python train.py --num_hidden_layers=18 --hidden_size=320 --num_attention_heads=10 --num_key_value_heads=5 --head_dim=32 --intermediate_size=640 --vocab_size=16384 --hidden_act="geglu" --norm="rmsnorm" --norm_place="peri" --norm_eps=1e-06 --positions="rope" --rope_theta=10000.0 --rope_fraction=1.0 --qk_norm=false --attn_scale=0.177 --bias="none" --tie_word_embeddings=true --parallel_block=false --extras=["capped logits"] --init="normal" --init_std_qkv=0.0317 --init_std_o=0.00528 --init_std_up=0.0317 --init_std_down=0.00373 --optimizer="cautious_adamw" --learning_rate=0.00122 --lr_mult_qkv=0.4 --beta1=0.95 --beta2=0.95 --lr_head=0.0104 --warmup_steps=292 --schedule="wsd" --decay_fraction=0.664 --decay_shape="sqrt" --final_lr_fraction=0.05 --batch_tokens=131072 --max_seq_len=1024 --doc_mask=true --train_tokens=601900000 --max_steps=4593 --dataset="wikipedia_en"
MLP neurons of a small language model. Each row is named by its layer, matrix (gate and up: input weights; down: output weights) and neuron, and shows model dimensions 0-159. Each number is 500 + 25 x the weight over its row's rms, rounded and kept within 0 to 999. Numbers have three digits each. A neuron's up and down rows have the sign that makes its largest values positive.
After each neuron's rows is what it responds to, as a language model described it from the Wikipedia text at the highest values.

L5.gate13:493541511506509507496474509511553500504487520516523514471534519531490555495515535511463527514552525536489483523487486495504518499506467529521500480480507468484526508514440545534503474491494510495524490477503542477471509491484523484478505478464483487467503534471498485485490496525476526495486509447550507498522564504508490508491497470523481524457484502471492490508490505496477511489506450585483511494494516516543474499532509503490477546508495519471553496499464484464463502459518513
L5.up13:484499519460511440518481506503511483552511433511468476514522477488467548471468539524507518502483536505486495501478528525510533441475510525526498427506511489450523534496515552484466499483543511512514469553488492451532488511477480499483463493520478462521502517514501488501524478497521492510520475524536498524535508487485516502482476499491508537486512492561508504470472526469452515509534482511515518474493536465479516509473560478484486507520470485477533484518487503506498499542502480
L5.down13:517501512501482515492499483484531537472469473502503505507508524496472504487487472430485523524506477528492519502484539556500468541474502500527475486426502469467483508472503467472522516501459521510469458478477506523494531518522478531504493491482528518527510473491506525472508518519455495543523525511514527509476506501511482506517491454499459475466477489468488500484483522485467532548539442504467462500495517487488487530533530525536485497474507468483481528520510486452466555454510477
Responds to: Sports score digits

L3.gate172:520506489512549482539495476537525499500504501538529500444451442454497477535557525509520488492460484529523487488443530488508494524514508506539539509537506504534550535521478504478491491502476490515535488495495487478491491471505493463515490492488494510492513466528441485509493500478452487485521497511487499511518501477556473403522507519490498519501474515469529514507549483480530509493487549504491507551486468440492487506516503515450526516486504502515512480502536517478460483496492501
L3.up172:503517521521563472508518483505491510437472501520512505474492464457474493488498458478480499475504502473526491491502515563527445488496496513519550539471506490479536536501546520539505459479463455512537505540466519497473475474499511507477506492472498501513523502504463473445504455521486522529522494471422484519513520453472490536469494524498479519481460482501502472500492511513494536478493513545504475513484513509455447525551483497525500549490512490499484523457504527505457540448515503
L3.down172:501512509479449522511491535498491459528493497450506488551499499563511522542481487534500514514484509522453482488539455472508516509486520476497494422505494502532446469473470486482496511480528536518504513441490492510514532511497497494491513467497502525500502518464538528526510535489538510456489521534530522485501523531490490526483495473493536454516517534492467481508481444497488485534496473466487537479514562536527531483487503503525507464490485528481507502554483491504517486501481501
Responds to: Table cell separators

L5.gate503:505528488455504475479477492518512479477476503528509502487503487454539491495523488530468481530536518535486484502516513494549492443487449507496479494558508518542494478474491498504463490497464507482474476480562456480493491518519494510490498495532519536472503469529458439480475487516516495490512505500477482471506476496533535506522488516544511497492449499429509465447464521482520518482513484499491519484493474526483518505470490505478476511460513444499524478544498502517446487489510521
L5.up503:526472468488475491513485509465467493534488522484579507463487498508529500519488489495524472524463510501486514523455496481552505445485502519469497487482512511508507516487504515479491504531480503502472554475486526481487529432539468480491528503453510482521494443514486505501466479543485489504542525492498462499486504446549497474503524484468540499441494492471488514465479486514521499499492538550474577505499483510506531524490514511485531486530508468492484504540499498492492507495497522
L5.down503:487485535518555491480510508479505491498507473508469507489451487492458545498537533517537523474528554511490516525472482510494489547491502525498447490512520505497487502512496498502505561495545510494513478512526507513518468551512511541547500514528524519470510545528479488489480493447489530519481489454489581527510507504472513511467514501469489501481525513508506509512519526522521479522541497504504512523511471507542502461476508456498498512501504512493483478469522501508511478462480485
Responds to: Of in official titles

L8.gate414:476522490507481491516504461501521474485468505529499511485488523475574516477521513504471512539485517471472495484489499526466522524510455534531473461527517461529505516464508505502494530502535495514494491555485541479522513474525465481486522531518495498443495503471447494521507506495507496511491504507498530477490513482498539487519527509479493492492506522473515477527466480475520497508534514506462475512441509463534523486447497489462537532474458497465521467528517541495498527500485478
L8.up414:493498479532535486476475527511512477496503513522526539480508442508512526527467502521465500510508505464555524486455504507533509490511505466501497502477542493500501508510506512502519490492508486512491527515459500456483484547487530492544494500498474480510459476478545500467518496505479494516528479460497505474493491516521516543491530485502503497484513528514472495497476501487493493486539504503483460483525508500491461537478466463501531512519511493538513451531503504499486520511516462
L8.down414:498516496520507462521528527472511499535487500484501501536500510476483479471529526528549497478512478509504492483529517503461453467506500547490499492489478475472481473495480508501463498465495514498475490472519494489494510470534519487530489485466537458498488511516468494474496483562500484564488526493540484471510499488494486454489484485533466488494479514525533493521489496533525507541460443512470492499511502504482504446501496495478480487470500490539497518506536492493479522503515497
Responds to: Year final digit

L5.gate308:524480507576487530520505487516483476508525486519555525488483506507514521532513500480513499498520503477465490466459515511489510564482496524497493526498534525508532518491482512543481521500462498501489501475530485479496497485519534488480458468502513543496537509512552500502476520533538513517511523531494461472476483487548487529514506509520452523506484499462484475543523494528474525476511518550423493492461490493506524524492492466516523465560527497482518455501520478507472500476507528
L5.up308:503527503516457479527503505458486525524549508476474481487505523506515466494510473515510447492479514539545509484506539491501498467478458490467447502499509495522514510464468477483569532509500477447496493509522476515533487520505490554433541572521499485466482563486465503490502483497472495488520533500472521490533512525484496490442552530532509494506517484508488500491502524554541542480498505471509469498510504448519493455516525481532532526469516492501514481489515469505522533534537458
L5.down308:537499498513515512516459464505515525547493524495512541467481535494535547560471518456474469531515499488482525544505559542546494518480501493522461523500446523477497498502495467502482502528462484531496491479480532510495485461473536479496526475522497526522495488499486526527500524515523485536494509527479456496517481500527501522497503477512471492472489523481499465513487484495474537496510526517457494458538520506445514488521496509506512520498473508534524492534499510547498485480574501
Responds to: Year final digits

L3.gate478:512507478516507518529524488442530457526486491532450494523537536455529507512550509500521481494522513504538528461454511475519495509489513512523477472455499479442496507529499534494543504528496467494492543543485556495508501461514518482517494501489516502493496476452500511496482518480497492472556534575491483503486494490509518523500540494487464474470487507478486520465481513464512516524499503495474527468487504515454497502502495515527533514523542488445479475535506466511478477511484509
L3.up478:514491488525527469542515538476496518506529475502476491476508476502549517493505515522475474468472523522505453507484467498524488501514516499474483457500502521499517475531527458482501499502516477499506493464506540484543464474502501506479493504458477510449512520537526500510477516491527468514477512567483462506507457529519483493480503482495515484521537488497492508479502492473540538487490510548464518524528555464558528453541510548513485521509519477499550505523506503519468508503491476
L3.down478:516517500490525496518510542490527528542507473494535530476468482506474489512517531467509488473514476498551501555507526483514548479487465560513512498487513505502509507540492527464509531551493479509454504482462521498482495489500484517501480511498510465499545472465519473498489475538490488529501534520549506485507532492478487482502539456507517510448532495535492499487495492511493497512515461507495528497533546475485469502453527438508509495476498468477477527492504468546506530504481487
Responds to: Year final digit

L3.gate349:504519511456504470483467475490519460517496480524468505462473489495511477522519531516536501528505521506462513414447493557488497462503452533526542485527480483490520513518470512513502514511485507485536490481511463458521509520528521471488455507521475510479552507496483505542490521494468451521491511520493494525479521490475536547492493499506495481543543512532481470477510520507518522569504480454499537483518492485511475502495494531527503515489503503486481500484479492510469497493477490
L3.up349:480548503482531497517504474518494501516541504514481468493517523518469496548476503512523531507478483514467496452486467556492501484491481519495496530540481477497558510486487464500479497432536472500527459527499464482513529525513552508508505497521478529544539470447505555474481524477502486506469516465466506520511516517483491504521540506514502485563521533496506504539518525506481476498491488512535497458495531486518505481499505536506492435501495491499561507505480422515480477514478495
L3.down349:492483509514476499502526460471500509485514507462574520521528492491528512482503489480506500506490478474537471556498525474554521509526525462471464481450514552495467508467521505509494485521492502493458538499495549545467467464483464493491497489481553497498454484525464470516493489519532525489512486524502497463480516482549509449508474465462499543466462483462518518492481462505515509499470531491499494533424477481492506520473523524472500548502471502523451486530554519508539501497510531
Responds to: Table cell separators

L8.gate175:507509508440497480468521502465488523492481500508515509522470503494496465488545544497505497491501475523514497524531525495523539472480515503522518510482487515520517517479461517525502446528506535505487454516514500510504546558525485492486519517472493526477526542497506531508486485525457509515495578465422489489498522478480502486507541523504507502489468495471518491541477510508526533489518475518500528471499477462542526503513488524463506497551440492457490484478490506478478495479488502
L8.up175:493475495470508470474448513471480482479474514465547473550509504452473510575526506504519482510493468586500469501510530490508503512539514524496480464486456518505447469484481462459468531504501475472461469488501522493504460498508493501486463451509521498498494485468507531511472542517516515516516525537516512476515512491511469515524483491446534540521476487492482505460458539476487507504534487511474523491517439517481497499467499462505498540518490502552511498492495501480488513493534510
L8.down175:486500489491503483483495511550501529530519494538515508521505486506517507488490468506482497514475473488521477531473464529486501464478462507516525483563469499472504492509522506489528500467495498514487534469456508473504508519488493475479473496512523505531527462542485507437530485509516516476546535530531471532498477503522505509505495469471500491490509513537495534513489496511501517538490476542481525485483541502530482493504498465519502516536475504461493460508487526490510499482443487
Responds to: Name-ending delimiters

L5.gate18:493529481522499510513509530448450487534461523547487515525544500501524484492507507529502504517566493464458504517503466462502497479515502515511462525487510509468516483463476507525536501571517474471515545532495517518499493537499484503471523469549483501500512514544441491484492439472527500492539520510508501470507486491500508504505512469518447482435531517487493502504478519514510481496498479515485501452503514510460496497524498533487494499547542492482529490525489525504535506515528528
L5.up18:508486487538508498535481465522491475539502445544549531495506456500510541518498486486500522485458493540533477507452483509464483485454492494494487497546490451525517520517493473481499483467469519523487472484492475473433453473520459482486484487525502471534527472515550516458470490478486478457518500500546489499464532536484518479563537499511485445499526467500503499502520498485492491520503509515529518518502533497499481461493470451522517498526536494510525540500459508497529478476528537
L5.down18:498486492458530486520518471502569505458502522469497532531523476508510472492501504518509464487515490479511514461527463530478473464500484533530502486495533507480467498523514526499490489476527511472506537500490478516503493503473516494452483527518510534476463493456502448500495495534493506496442495506488489472518492525494481503471493501518529520490461480507538479452414518481482535519493522487494502481469487519549506523451494474521469510487487491530459487469528511500436485518527487
Responds to: Name-ending table separators

L8.gate491:472445502477484527541513522498535494486499566485468500447454539507449538438532519458518452492489509492455484557523505506492541505487461528518470445513516519529503500493515488480496517476474492514461540454500463487493499518467526512514519483497461494505486500487452472497516506552472533514477531448521483492507497512460522477496505493472500501505494425473498470495511520467494529518522442523502503489494498523503472508509497541496473497449509528504495499523500516483478511473488497
L8.up491:517513518501497500492507503476475518510470500522515525486457525483492509513501537468522511479461494485466515510460509551474528515466451513502521490478473464508501497513550467552497495553467496477489508451496530495553481498508468495488522499517450515494508525502474471499536499487489533510504527517512493524487489509449530505516500512495499518439492504491462514549490521575530441508547481542452495500494467471515480539535504532493466508483523495491521476497523551472449481469518464
L8.down491:520497494519489511482532477460503509486495476526506505495520483538529512525475505456487524496540476478471487505483497474478467562513478489491532496499469477496501491500544459499541494516493495530490487484480521461500519522493524500505501497492464481501505488485538467457540481491506535448481483478474477485477521526472468445513545497531505501491486562499513506516486523514529482530496528499514499482529490491497479539540469477519498538527477514520534507494502520511464492453532411
Responds to: Score separators in sports